Part of a small language model's weights: a variant of Muon for these matrices, 199M tokens.
MLP neurons of a small language model. Each row is named by its layer, matrix (up: input weights; down: output weights) and neuron, and shows model dimensions 16-207. Each number is 500 + 40 x the weight over its row's rms, rounded and kept within 0 to 999. Numbers have three digits each.
After each neuron's rows, "fires in" lists the words (lower case) most often at its 100 highest values on Wikipedia text that the model never trained on. A number after a token or word is its count.

L2.up397:514534457533482502572546478487542517569498431551483531462454462514425497436469529487511542485573460565495504559513436479453467505515491586538539439480624475452485504465494515568559527488527408454409540415476447517488543460548490528536532474494475507505502532474418503491483454507501507510516572569516512481422479475510502491453538516520599477443507567515536491482514504496480501501546441433513467459503451535513566472565474524523537499517547544512517465485530458493483534488488522407502534510500422463469459489572539471505550488453465465526450544540419482468437542549496437478
L2.down397:516507493480464426510483457490453493394544555554522484455531460512562468507496532474492460494550460465468502570498479542477592452480521412464508503496514561514511462496489613537546503517431475484486470552534467554501486528507565525431505500461512529468475515492508481534527526532559541498519528498479606454536514456515398527570491520531501515505427458526452514546501478502450549514475480594463545459438496465480532508454468477498488499535442458480488585494492446500453488608474446539477447469458483497433546529459536507482466533572503563561483513537501507483544474526553475467
fires in: "of" 28, "for" 11, "chicago" 5, "korean" 5, "by" 4, "boston" 4

L4.up853:445509439487501514490530542470574498484484511572470436518497458458492522490499478461488518469446609482561522498525498494422500486539511503470516550516576481489463453522481456496561448532561509451531491472485479560600520451429471586372508571530489489502495526509506538577555489481471478524487532531537522528526468478559535452416527505591448449432539449458510470520523603472512524435520489461479495501452571468537517511524471496525518529464509516542495467495505512552461442483495503568454517547568504526484518567482560464505457559532484517489512506497509517554567512439500465547
L4.down853:506499397494460467508471515481481614536549472455501504502544512469504534460468435453506503526477512511476572462483516585530516496408473493510542476491568523502464347584543500471489524529469524489494560477485529500571471472540568526503438516464534484472530519529446484540559490502527491519523540476506486510529550498482501556529525485429538500477587553494519463530516402494491495486491547515519543492510512537545528443518518524520447475604437460421476468450463475529549501467453460465528441520460526524500505495494468460526419495573527565506507575460486449593478435553490508522
fires in: "known" 33, "to" 30

L3.up798:498447516412438493452501505501564603466508568483494507496471475517457506484425590523535504504525481505472509475480412482490541563497479530508467492460564471490505461473459486510523577479433494484491544505589480491524475404518516520454538520485495519511504558493497524448422469485475441458501540418453526495578505566477489478551468519523428493517506541444526500568497556502428544471490473462509497510498501489508503435465443556470470542521529529502480427466469452447549451460569512498434493518518517521503507475432511537485491577407509492500471516508495479531438600519595455550
L3.down798:550551488470454541474560536616476485511516510528491464464441453475504470505531519522501479484463469572530530541459525510418477517537518485488469482472429476521533524497467464569475566393444471538521514546565484523496428439448471485409533500512586506443461560488458526466490489539511486431433455468446506498406475551451466512548528536502551503549512503489524539568427597509516501522462468473520575497496473490521440529431428472461500463526571515514499471489484458484473574497476552477542521472551494507493553543429567492509498595476461525480488494508556542533514440549527521460
fires in: "would" 23, "to" 14, "i" 14, "will" 12, "we" 8

L7.up297:570476526578470491514529493520468522458474434574524516526515508471487516492523530589526435442483542500527427583581456511520491488490506545503547455544467544447449526490577513533505462512525517571397506460456458521499487446458550452492499485574538527477537513504465499437473474602542491400511508569510530526522452508498443528499490524530482468444468486466431497535551475544545474434450524523509472454477566513505502527528523546492484464461481506572508497597476532515469522484539511537512482487490443500500479462470508482492546429563475584445483538503536466451562483481464418462
L7.down297:564488543471464498512574549459486576554566449484433541486525533452496454467517482460555479541528488474526538492524507572491434479520541433546487428481464557487541447493419433464472524473440505521464534513506461491485568515522462490528573456462527524524450488491429567511516449487548477407503512469472442436479511518508492488495513577457565494544527493492569506502510467507588481487519592533477456577442471545489578491494497496523514513478562482432548549539529426480501489521490486522570505474579516490487530513493537462523512466547478537497595451524497507478506536555456480511
fires in: "on" 50, "and" 5, "club" 4

L2.up781:457477561564590530533476475530508509480584535549468436537455496462513496463532487461521399512565533525491553467430474530484497494494460446462478427450476501568460487533451532482486519489439486465488496450555452457474474497490518417529481443477461523549609510446501432488501543496518514489537462514528434479562440504477510516457510435480568475527490523506513524531522498456385483485574559488553509500473542505484527485443460487437543565510489499451552541500480504498437536526561513550525518452468446516426558527539490526485446494495507477481456497534549557507517428518523485527
L2.down781:539449518503493465525408539525491456529478524476458545581542516466518439588521521502430438536481548490487475531505468527481502562444540453432494497480476476511527478580510481482475484494471517498454470502528565482516523437414539478488527519548473551519501571580443417443464534500588564494475534473502451515587537429495473537449552474457444460480564508501500477528414536535480554476581544535535447489523515501502471528498499475488467493448538491486572521531451538502403460453517410563424467485473444486502468484489551556444531513516509540478538458485522482396497448500493521496
fires in: "had" 45, "has" 22, "have" 9, "joe" 6, "did" 4

L4.up67:493475507577518529466580505472526516467453393472509521554516553497440535471526582534510457469564486479460547500488527443541557539538452491455479517406437559471479431473448495470490492563456453508434472521481555473533522515485488443483512492484496442578522483517503550596499574492521511505453455497510522565569487476515530445475477524504490497468460529490490530501445499483496463484541420491470388556492528563471491466459495438455465510529545522522502531562481547489500491490512534477517434424450520519430499466503482485556605462466530504473497466450488550556492530519478438599
L4.down67:497470588490530498550417490530497443431475497518473510547514509520526524542501421516495440563480508491512431522545577528497442501491554497528450507506530424535485545441486549608535449518478496418409531542507509492537512475497476499512534454565446427491587482537442532516523420515496378479515446498546543526475528478483498462477460510495456494446473585438519511518490473498461498456463439501485434526494465494501481493469430494530511481461473525479521425493498502558516525513581597495492546531526422499547509544526509433455498534557488514455578481577464466435486547495473414485
fires in: "make" 13, "made" 12, "as" 11, "making" 9, "favor" 7, "addition" 5

L2.up838:510523515445404494484474553461510512483510483493480519450493526520465464448529474523524511562598480494476516555476470527482463515563471514547481511478553516532450557507491513540500517592532513502538471488476452525444579474442513466496451474546452525505498499532476504488433454525457502534468544583490449548459496466489527508498532443496566563435492490377514526564598492531450538508493535460455531481483498553490514501430605546538513515534454474479424548506551503520477523519480468611509492504444501537521506524482539545518484513461518452479401439439505517444464543466554513438
L2.down838:566428501522566515529521557540433476451458501464502506485484540483485475495462517571497490542501531501496479408468518535547532525455485501571510505464544541424443507600437513491489554478505483473499465475570440515541544390468493479440492484494545528452475474558559540560517529525547492449575452460475497520559477499506419461475492473459544569522456531580476489482508521565486514481456425530511530472478525544478467567546569506496586513432506466514508520502526474488420501486545452501463453501540571504509476533522534491540489470469511454491491491490469509569446415505487506561
fires in: "of" 45, "for" 21, "between" 5

L2.up496:444540517548489507461565489482532515473426514537497529542578495523473514530480468499492441529523524450487499513516506517409508506512495487554428494466495528510501506475533546438447561540543512496552514487466511436540476527497532486528495504402480497461534474450497527569558536521482527476499533500496456490469441508497540470495464481553524406429486485500471441534522538451619542546512519509492535446515482449457499475487494512451427435408555500485464463453567479502487476527458539486526504414520549488507575496464549397505514572477496513489518553570542539493472502480446578477
L2.down496:469499502506516469539473547453460497544528533456511501504505507499490523555458445606493543503483507509509464522461451509461478489519510545463550557546468497482369567452459511470494525540441534512500470545568504529450461431535513512579460497515486519525507492504526470506529445508463546486523538437558489512534539467523521407471446454481529545536568451544515556495489541495531460522542556462482515484500436567508479357485517508527556501510557580544492425481460490515491425584489466484514443533476507532490530488604532518457448493535486521451495500555462568518506555509448483474
fires in: "may" 25, "on" 9, "april" 7, "quincy" 5, "november" 5, "of" 4

L11.up753:535480493483555502459460514530465543484529554506472510518524467520515469539418552523473488421542510473483499480561556492549542565549475548566554473517413508522580463532437515438471458456512487525432450535534585425511486490498540530560523495573451495537450486475555526528492526521480458485450522548517515452491535558549448491428511496481407455557477511453550495460535479524541535537460501485454570457479487508465508475509483522488500459563562488464429452559533463538572520532442510511553454541448522416488486553534487485467563520521448484481493466496464408528493441540438557435
L11.down753:580504522519531504477441476578512503490446519517503514585576559504491466528440568584472463516479554473483445579487508401473404494574492448492492498513571421562551536535537487481445549580554518523537435556480477522475485479495507550537507480491498521524492479529514500583478479482501565522500497549502516533509540536461558432512471527472478496439501528581466507503484494516503488479465437544409487508545486490460560516435470470473439521493513479542497483482517476502494567547454475545511488549483476372482546536521467542492467471523486453492474470514465495508474495542530541539
fires in: "as" 80

L10.up626:504504533489513458550462527493465514437506500539546477516507455493501481497476526487526514495529474463549470517489495538528549488473425585583469550509501490495503450535504528441468484512503487443572579465429520558508504461469472473496445507437573577493552560453588557485503522556437463469469460485515427522473475479497556461512474523458496489477479458542471449452509500466429531474416560509533588553575487585537483433516548552464461501468549485397469505539469563585446456530495513546523513470500514504484469486485522520466512544515468482486487516482446464478562456494496605438
L10.down626:525525489547517555518489571562515537553554455579467439547461484533447491528504540490497556543499494457598539522496488497516533500546541519472484493448476431509517461453444548495527472532448521493498622554494411475531522525483441470541471504453454465551450493564413484486501477429507566441451527542564491509516554519448495510539518577496469489492505522467467477448377483481461462445490511450492502490457504489518462451496466474562474434490478562563497527606451487484482397561503556546509485556461499517491485531530530510562513499552466530452516509437486496525469497531570465551
fires in: "on" 42, "after" 12

L10.up15:525510619509500469491527475512466474564548491483505499536543460471515416458454476533530561475493502482492503510532538518475474489535519554494513508547465480437534616509508515515478466453467489560524495492469447502488500497462505508475553591569451526538499530490515507461502557566474467425470512528508497503549561523463520533483489537509498440484524451453545474468616489469473581481486477517468525557484490489479449551437523562456547495506551487527440502447482520479505488488471517446557462512506505527449408529516511479476562484503571591451555393485490503519497454462479469443
L10.down15:571490430517572509461492474509469534577412541444512493441433492518501473575561557495544561500557449505471527515483443519582543536475514478476506510494441506493492506461480450558567568464396495477501540558481534463501488527506596546440484509477566543537484426520552462524485528480437464475459518549553487453470480421485458503469451446472492488494484591515514481507487481439523459575543472525506489466460532486502481507506453490474514499498444482517580554584424529448470570456526489555558484582522513562500518525532510455522421507517462528490522576562473528429515498445480487477
fires in: "season" 22, "he" 15, "career" 8, "time" 6, "seasons" 4, "she" 4

L2.up507:570545536573446464502542469538485470379511511467501530513530487527568478493474528451472606496432445486523501512468506471551511493529497482470453465473530544527480434397464519469565446449480542488476422484495449542513597506539515508563512492461448484505455476543499524486512474474512482551522518502507486496476542453422540500534408478525484548473442543498550513492521491525529549498527537446517464487508386552430551561504520522516496554518555517504451434476504544494513502482597502475540554494457558493502504495515493505481499487503542444505398422516447542486575473555471467581
L2.down507:510512594541528518446471567510563569501481524476469564418504573394430514499507531497458616482470552487452508466500479497504470511455498474510575591575593545517513480519484507497486492492445473475526477494476497501548435524457477498472491560483489547516491515512458535471443544457579546469434500610491438404468564524441533442431521537473517448547424499533434504493417527435445463496489442507488479528512537424524492494464527523574455516519397528537496511545515505522538513504489438491530506479528514484459507507453473508499504495525534433494484552483493466502486562523481511514
fires in: "of" 67, "eastern" 7, "for" 4, "at" 4

L3.up743:485519526501537493507479579527503442488526556524555417493529548516493583434513514461551494494515474510445443517530473564487532510541481522448441504478416577435439513476471505460469495515530488484486463557535595491509474487484515531438395470532518453470545505494502439420527506502555544533489479556501475489516474505471449505529506516465493450476466560413504482465406533473540597481462516475539483473487560522496491523550499504533528448481579513524506572489512465491503496482515472446519499432554517423440480458506575435500502511533471492466490492515524427491413498596416504550
L3.down743:561521472559532509469501486550451474512502497489476500493513454469497575609554497550523485490455503544482525513554553524441505595450557466554524446457438506518467529445465514519549424470502438516499465459535489507554511492456571517500466475484553480497534460483506502469452468564565516481448485479551474590532548497512502459481533516488446529535486544457542559536486579510567555422527527440526470547440557512459413497494469493490492427457446531537427470486538509515450447437492519473461484447490424488514497574446547514495513423513452444555522504497478487540466513573546494453
fires in: "as" 23, "where" 11, "addition" 8, "so" 7, "assunta" 4, "kolbovic" 4

L14.up87:501464533491447513436439520508496500474489488475428570509499539490547510483447403501440430467606512495486461465483465469523487526504448546449463515467470464531536501503460510515528453426542458496509483460484490402489484413499495489525545512482490501454523566509595497516447427490489443556460516508544574601508498519557565546524527490513495488517475479525499516511522489561405572513505498505508500422510556398562512552424497536519482551572488578474563529563432521460529528573546519460526477527553562534484504464489450389482506543538469461499502531525508479518469546448541535501
L14.down87:574449578529501540471556434533506468590478547596520484551497567555554491472521486505453443523463523446540472480540494498468491480504497478520588491511520490529483469499510535502434508468477535574422455563439539488435533473522528563465465433486501502495432488513501443479570493476498530496494515492426490452536519563431471502532494463506514567498490483415474498504570546459429530506556540454438486565498445561506521477461435485468537461504511563475568420582504507476565464452520508516458481500444487478392488522479522476451490513451510481530618502514439514504469449577526438464
fires in: "not" 19, "should" 10, "would" 10, "will" 7, "do" 4

L3.up25:519501479500550540588515468552430521560467454545505478502518551510477492456438474464512450490490458571472453480504598499509504525512546481554484576498565533395456517443440537435460432538492548470486456503540486462495527488490508517493465494486478555513472455469521549500578399523507510439522533491492417456517470543522426466523487545504463516541555526362436522482521472551530468546518524431551538512561487501430489538467509470461493501449485435514449480466532437548535496538468469537566509454442479416505529473500554538455515537519560464496550486542496453532492467507514529498
L3.down25:539498555460514494488516446472463473455444593488449446524505436490465562450571512564545492441489436474532485558520486455505519454549493461463559542520525441425486516429526513479524526521555464563506490585470512544538531534444451447575515471498482451518552507472553440527578520492458495498472445524611512494462503534517462454449451518480505532452491544468442553480510506416492468521505517464513511596479553478474459480496415456463539465565540544560518496538475482575530479489506539521505468466481589511513487527451536535476443528404466449518575496537497451544442548544443459524
fires in: "as" 65, "astropanax" 4, "assunta" 4

L2.up380:560476495529497511556425495546566460486519511528450549484531534485503516443504564480504478530502492538557560484412590512527476540500445521518441535501454534519508511444479481532451540486462513439449450503521493451491491450435528485543526538483505448495470558462489543465511484514497446482461491487477512518657492518570448467470513563544533475493451464467548483424524503509520461466502546529448540579463541453470492488513495505486513549427514506540564504496511493489475572556560426510439508519494554510522495548516497566542447493525620577508470427475511487457571435492552492499
L2.down380:466521525519566586609523540518486532505387477483429533498540486462473459468484558511477542510413504480527477534486560546474505516528445466572492449555465463547540557552527546521454440486528457500472499536516506473505467502514465511516579500563460507468559457465475488509486502408496515507564472596420418485514490543562479464427541527555523502514432545535495464555458499488508487527536477481518476503539511519444538510488449489545440460578519466510504513496445533503450481458442466511522472505524553525543551560485471523500482481530540458484462518505454419510532483571518426462
fires in: "of" 53, "forbes" 15, "for" 8

L6.up764:516520522530471508544501520580530459450546507532495490486499498549444565454473473481408518484515437439583458489510543542515467495499474553503496477489443479489475510447490545461598550528521478534477464473573526564517537525488497469516534480462529483483513496495562543506504537526478448531449506479453488501462498524499531468531506475469568499489520539496556537553547557426490505489523522508508456490521429525572459514544472471537446515457528486531540490496487422513427491532572491512526469532477494450502501429515507570511515514528467521380504426470548462534533518527509512443
L6.down764:501500516514499598479465471436526579518512493463478528541536412539549392515552461525457472517517575527459526503497595522526435449506554523569531503467489523504514520471492518497480437493520508496516500588507560518442476554462504559474525498467478531479506476570467503506461523528520515444458464532512479429486534526496483550446514522522501489496494469573495472480495510476549533519493466414487492522519510534491538468478538566425506459576478472540488519516465443486582479441462502474467487537447497562498583533432451504491520478495558545582456598443454582476559550521519501380
fires in: "for" 33, "her" 25, "an" 10

L2.up486:519498414518478520482452450567522533395542570517474504511537471496454571573532518450502467535452488551509491475499473433522475539520511469521521567472510464525444449439459561531544558478522512431473532391503490479455473503465447496498541510441490469539534496469500495539486427464466489491491502508539422512487540410517449424417521423503496498522516573497515456502458572485499493495528471516401478535566493477557540447529601489495493513496494551519519468479498550477475583497559519505476493497534515522507488532516528493483513472562544621496496554471472472468506477541463415492
L2.down486:500531491505511522576563534521453457513449573491494451456528448506450450496467519527507507469477503470515454398454513471465514513584427530542469501446468439538520575558530473545455468503499508539515482509477444600499522504474491447441531497508457542503513574509509468554467540482527507517519526534485497498485484533477456431587524501510438528447434541545555533513470472477440517518517518520455473555533589521469555479470535506495495479591541541428452548462549483500504559473450560510511565501516505477505498504514433535450490501464546572496527508582529465469491446556513544552
fires in: "who" 25, "she" 17, "he" 12, "978" 7, "were" 6

L4.up437:534444523449525500489467526496406550520488434406519516469472551536549469507548548460565539555439477401596458459508546518523506489521521529545507582503501497476562500491502506501528478507499436478491521517455485465461546542500548467481574498452533526493495458541508482483538521501507509492490478507500516518471507531470591525477470474475425559489473524550610530524527577445456561513515464484443491461519466492480580499481501519503504500517537449544540507456513489568499571536578483444522482532447548545479469516556482494483508447486450544492476465438491507430493544510478446451
L4.down437:550546596465535541496506527521620497491495515482431512489485510466503539558484508571520513448535508500442505513498485489497470527528470512556501443476489461466448483416443437498586420443565488451557507463501505480516483531509524468478494494551514504497505534527426542518440510498542497461548495485445446475457542516577489510530533417548553500533465413547549465516535440511437416486494427527466595586516489492516498515484447430546467449496422575528497522459576524449552498467476505547518485529458548481479523492451494521481470488512523502583517602458506491451549499547504503459
fires in: "he" 38, "were" 30, "was" 10

L4.up95:525490488503487481532511413493484433528467483446490503517499442556493589444467556480458548410487552511533500546527416428443488518571490572523477502573482422458435528484471485502561512461503489484491564443482463493525517456379471481540442480553455415443525553549451538464459584551470440493576523527591464554543539493488487515508484455480444542507505508492559508531486499487547495487445460521429501535449467525509532496477535521530489530472484488452508457522565487490540497545508581496525446541455475495470478446486529551548495530517566524518562490475549514465473517526555503503
L4.down95:534475546463526449513519653468467520483548496544531535461495453431498500505528413513511506549534427533474515482476520602526475468469461540446480537452556554511480440562459592497479496482567482479491509494577521496492491551504461470475504505477461565584547506465472487523570507481485456527477503457494477428441540529485556510517513502495464451462446478446504474528491529514474552518534492451527504468507479536504443526593502551398518482538475511480455490440506475474477528508437464545506515516547486438533549492472450497496588530435479513513479544526408435482432510434493526487
fires in: "who" 36, "and" 32

L6.up508:533479641513514520488442581513442495534506518591455492476487403517487552486481508513534508484489522549491459504521558452534436479555523454515459524497477536521512524421510519484502392421594439508477519476418469529468495488491544476533468488499495495502523458465422504367461485547505571546546498484481471468476542500500460460459532516445465485427457553549569516519504566427516470440483467517542443486532521557452498462487540544513458475459516475453567523544491445539504468493544533506436524523495555467438475474535509532508422451475483470488544492524474537424561493589498469483
L6.down508:558525485522492439477474454453496502476458451506491508505451528472416500428564524501466517485518484494478537510498466486535460487557463515474537511538521527459468489497489542546473500507564454538501438499578486525507469526541454483459507414466556502399470472545451490557591478486471420502495558537454477523526460547468532538488480554480517500556441452515496516497512530516516486525535496458528550583473541491470513457505542448459575533578449524527493488464519439550496461464512551484444374625467484419468507578479482462555600507522416479528543473479507480502481515522458528479
fires in: "as" 51, "then" 9, "became" 8, "by" 5, "for" 5, "were" 5

L2.up94:504495575517508542495488491521492419477493469513438458576530568427514493502459478568495484484496531496525514491481542584442502525481471523527445495451507503567512578534511463503443529460520525406463558439511532543448450548460538455552497470500507547483450415443495506496512551478485478485507538445506521518488505379485479473437568497525495496500512486506466438465485526460486602549502501509523409491572546524475515481510514537545443479467500530499487517490517508464457548543538416461556447518502434523511547562482543553499556455536526538491520479470517379535457504519512423495
L2.down94:527486564470458495449473506551497488477539444467527400533461461433563526502513493575480488538482430459461574430521420494503497513552490521515520516556417430515505507492543420509463529407561498435464506523492507476496461487525545535512471535503482439492497545558439447499497560537446514487519478443485598509548461497498480489459568509496592541467485461585519512544523494508479537479430472487450524538513530497487531510507490450525474416549534536538505500517518485497492501609526510484428553469492519469578503480502532566489485504444451518542511543541515541523515427482510537491
fires in: "are" 25, "were" 16, "he" 12, "should" 6, "top" 4

L10.up112:503402462464580542468512562522508522474482510491454471492536470469498412490481488472538445462631474461522546523464509537467503484487528561488551544454478414523489526531494564582521532463500520479437454471506466491471525500504502548446523446445474478489464488498521518507488568439545527505477496505482411536509476503468511535478534438623496545498521518474512433512524443535492543446549472454485523524478463480514524463516540564505487503445522522442521395483487445536508531517541573486507564474510526495461479489529561561516549578523543578450522504453473550455485455492561501564
L10.down112:461507406512480531432443445548438513514428560542470494435519484512470503460495504484465439420522494447469520509547502566550480551594454484505503545513503490530598495531485475594559523524580496489502403506550464442548444492459469502408570572522521569556504502428528483523523490547498482497480440485456481486556497518499523518548504537541543592535494479580510462524540595546498491497503495414491535479461495454490479516469540446504499575559534469496447508481485499441545552502552505496496413529487497524488500473446516470567472506450484480447507573509475557466530513486546452523
fires in: "would" 21, "to" 19, "also" 15, "can" 8, "had" 6, "has" 5

L3.up719:529511419515444543546505444494495551474482592553512526555418527523483516548494526467552480505483500416585503492527507469469513494606541443464474478472540445547462540459477519524536469517507510544514535462482456471518519542542484444451464511479476493471587477507487410471499452457482501475495474532530470515507518500439517537463444529497430503472507524494503454529464506507488544474544459470464494475537523621546521498519535508494543596460486453385476499552516469497493447522519494492515542499525555453514476501562561551483455449479522537535521499518469474487491618534388544462
L3.down719:505503491517479559553489529510540484558506516544467473437486520491510471444532526513443477493534490509523484482480474499429474506509483434487543493533453489503521460503425455545528519491482526585473510510484492453480526514591551499485491471453550540507389540557514487475541547545460490546441552523451579537501507411501506573503505529512589460517454540504552541540440467482513441466502475478457479487493542427535501566510444471493516563637536523524448502436589517514457508505497482482552433464574496465517523509545444484417533486522495510489457573603518499536462547502515459514
fires in: "is" 31, "was" 8, "after" 8, "however" 8, "when" 4, "pol" 4

L3.up392:496505487531481623429541460492480464466507485588505519475515488495448421479492490507485502468477513492568491510441524468505545538470522460555469485431523531493437482525553479475582530470506531484509538546458490506456512461463627464536513493470580410482453511477426451501482529479538534496571452530489452593538463473532573541418485495476577494447486503515499533532446482562478476516494502469556542484541506486441525430532478556527516429464475506506453536509570460485518540524503463534509488416566489510468515557448393485447478479458470471516550489538475505513514522552516514479
L3.down392:500437524472518512507481518495447507466485484494507491439568456524482444571504485501538526517509494506517439558554543553499527514530517521453494523546462502460459490557558458530460514563468489495488485462498555539513537504483540500496418512517577500381431553418504510505460479470449585462511484438485522572518542433477553386503508479533523509497456472498463519506441547459474508401468587474486502443509526484496510516570551465538493516503474470520502462530395523487591487510433471519533509434470489535505521502473531467439542482473443504519516484527526516522543559547405520502
fires in: "as" 46, "of" 5, "title" 4

L3.up94:558475455519499530446520497455461515460462473586514489498554519550568563539566487499542525558479534516451531501434450466508535570481567501520431549423545515509468507492576517464531365511484446503482486524460542546440477543481482530539488571471446455534504467579476526461573433462435503501516442474519529461514540453420517473584521533489534471500441458494536485485503510462423515458515448468467524506576500513528520496474528538576541510494506508428465519488514538533475521439466505452457517455466525506519461471507479568474511470489472539481450505574501479575472490531527446494
L3.down94:462555531461522508501474504526477485436517531432501446565467475486520474515455540459506498485545483508444474520503514482517473435488543491499516428476527427518468487479462463617451539491509516433573465484597495481487472426528432498485487427423510567460519521495489454518448529557588460472460448447472450476502500540412500533484510533408524536504584469505494549493489467552522446540534537542521554515470510541501515472550618441459452439491499501533504475575497462456494536530478473546500499587506503455524566573527536504491550469503514440603527554493500492455499486448427514458
fires in: "two" 17, "following" 16, "four" 12, "one" 9, "of" 9, "three" 7

L7.up426:538533466513508463484533487556562488577544504424509472479512512508496501475459601503447502536525456446552488454522461545586449452500484524469530503489511452445479507506512412504477568523535548503500423483488468527401486510473589497496415479507523463483487504452471508503445497486448516482507530509528494516511483479596501522493506563493539469463501521440459539505520480471537496532439479438490387444478551580515498450526563472565482527519497529511530507424513415493442489544540550440467501521410447471523512573505529396465539497507513429464479509450490478523505576546489537499
L7.down426:448471486474480470491457407477439527439504445531493509433585475578532522504545449444553489528517552559505516484629516498520496568507448505518469465515425541514511513499482516441469487557507539480500503551531537453520488548450460446533501546476531557432529516600498458406518555476510514435532506546563481538540464565508505547500506525481445459501493494553641454452475473562462497520489436506497491567437479505514565431447520531407510520522537445498496493450487506505528535541515488503531499487554509465496474496534488598508435495556506542516498471566496524424468426493506441442
fires in: "s" 29, "with" 19, "a" 16, "an" 6, "some" 4

L3.up878:425537435534485509535459550538497458483441487465455527487510500493520502490501474485545444507476533461520548535504458449493435466500527429522497512535522467527598454509480504500489507494567544539471433465443425461391481450480505471497507515477455478505460563472529528486559504543474548502413510576495501503576530399547558450426509484534521542504555477550465521515464511494442540475535540523481514492523521464541505531528503493435493500477497567596527615523454479546554533530506530519553543517483550401461532477455526468501502604558442529458524519505458455530524509509497521499
L3.down878:511480530505541430525455434430487466515507535472497502463485508517494470477523564487479580469501510471547527483479501538513548479500519485466551476425462466481512538545562518511447502447494483449436544545507547505465478523509489490496491499471513497456538506594381445473512497524462473473465578494519560500554487538546452481529466490464543466522510602531542401465451440498492494547504595517517477512545524529541526464441512651505552503490509474510545463522482513476401385514479509511419558478566495549471461547481482509532508551468512514521472555507546552474550502459464486548
fires in: "to" 47, "not" 19, "codd" 6, "carmody" 4

L2.up751:520469505488544532440564491514473518489520584520530516523503491482454511504495538429454508450454451536502556460470434487481487516544500472519545556427524502481453469500532520455463509517519599516469497537462472506475424502525472417530473536610508436493510551525476561466479441429469431580472399547495467502539446482488479500493498501464472521443539506494590500447510457543477507501500531507477513490507588480474598493542542582456565446555488491546461518512472534408495490462533528474491437417432503477507493507423527428488464508496552571545496477454503518461504537561422505527
L2.down751:586484503497533528486490552488506518510522483478425546486484508488537464453462519593477421602505418586576470463489473517498461457497483449536518458503494499539432493488496484570493473586514459562489489447534451517519501543502543484463486479502504451502502534503586452538570517481498532504439495515532488491491472484542512418537488559463510479543415447478530559534489536499517500543487499511464506526430496550445443491465547518464437474497495588469497459552479422446517494473462462449458460511510490481500465482576563514527510495469535522488545542490506420526520589494491488469
fires in: "as" 30, "footballer" 10, "club" 9, "father" 8, "band" 5, "mother" 4

L2.up176:490509477462475529505480469556475434493477438463511492443451461502509514462544491517504555531520489491515475524519433477470539551535473517504558538440526562463512534528547443536544467534553487470401494456548468449490566492463440521464460549452578495546475502535502452469488543484449504462527522462565580517468554568456461486531501489531470462457503503564567503426468564472507516465479462498480510567498545560501483581499512532544414518446500599515446509477472437557507484541526485469490555450495485439417468485527567483464522506476548561442537522533543498582583436519529499596
L2.down176:487507489531540493497452561502484538430496487454487583508596482486519519525522495520459473490494576513469483487517462557561500481524469433469445507521470472463479516511503472475440437500535520437407512476578507532465547435475500533519553562606468529514469505497441491467485484435525499400473469421470520504418517554495471492495531523525550526449515510478538469480558447505498523527549452506510493557446448549485552479514506484437465491546440556503508459552513528435553509501506548448547528590486492547507438506524567517553528499462486546539524451519441513506522531598522491547
fires in: "also" 80, "currently" 8, "continued" 4

L4.up216:493548584498516471526474552518529453458491514474543497475436454490560513465512447447494471495448469447539478503513485548533499516441522470503551481509550517557532524480452508501420434519489579576514449490490537495487574504520487467512489522563565555494566588497448454524539487510488595492452547484465448464509524479460518513468479534502576472515471521530475437496535512523454484510426499550523428508553459536495472474511497502473532497511511533416474497513425518510486559585504498521430481431495534420492524467535496451491528599544487528468430486493526540441457437529483495484
L4.down216:509520458497528594488440430399518450485522566500442559478552506499498514497577487487445504454503558487499541517589507466428465502497536527406442499488465490600445511445502453491478440430405530478475534492506527576542590511464399549545557553479491536442523486520538526527506442466524531482473481518436527433499483567494496501486507443482535528503506566469529488480526505510447510520517456530504515447506464557426539559508441552538572499467538480521555515513503519530516464503487472462478506455498516495522416525535491532455431541533555517468546500493465489505478444508423498520
fires in: "had" 28, "have" 17, "middlesex" 5, "until" 5

L2.up22:536476550548538533482492474406435557528508494466562490458557542500494482477485471457526516451477452482481519481516577541499462528491456507538456531420464553484523531535591522510438457524457524525553488516433454587512526504511526501471490598551448483482500593473491513482574435564471547453445441467547514541522517547496533473522539499511457448503566529539509480438454512456467509519516438483418468472458582532482496494492487521520550544436541541504513565504505529518463476546506507460505491469531542396460498540533584479467504518433505488499536416470500567587585505484453462510
L2.down22:472475470527533496543504442461499489517508481467499483527531488610538515524451476549530476434440508538552477478571547484506493548519489525545499556509580536524426499475453461486549511531474539483471575423526466489526574504501550521488408513573497528467595477446574484445531553480450464473472534517566419525460435556488465499458425548531534468563608495481512477502525488579510510506472537520509423484488525570500481528546488524504481468566467528517468457541525493535492509487520459469459566433520502429516527467452453483549441465473420456485513537501491472435478540490466469537
fires in: "on" 20, "of" 11, "as" 10, "to" 8, "near" 4, "division" 4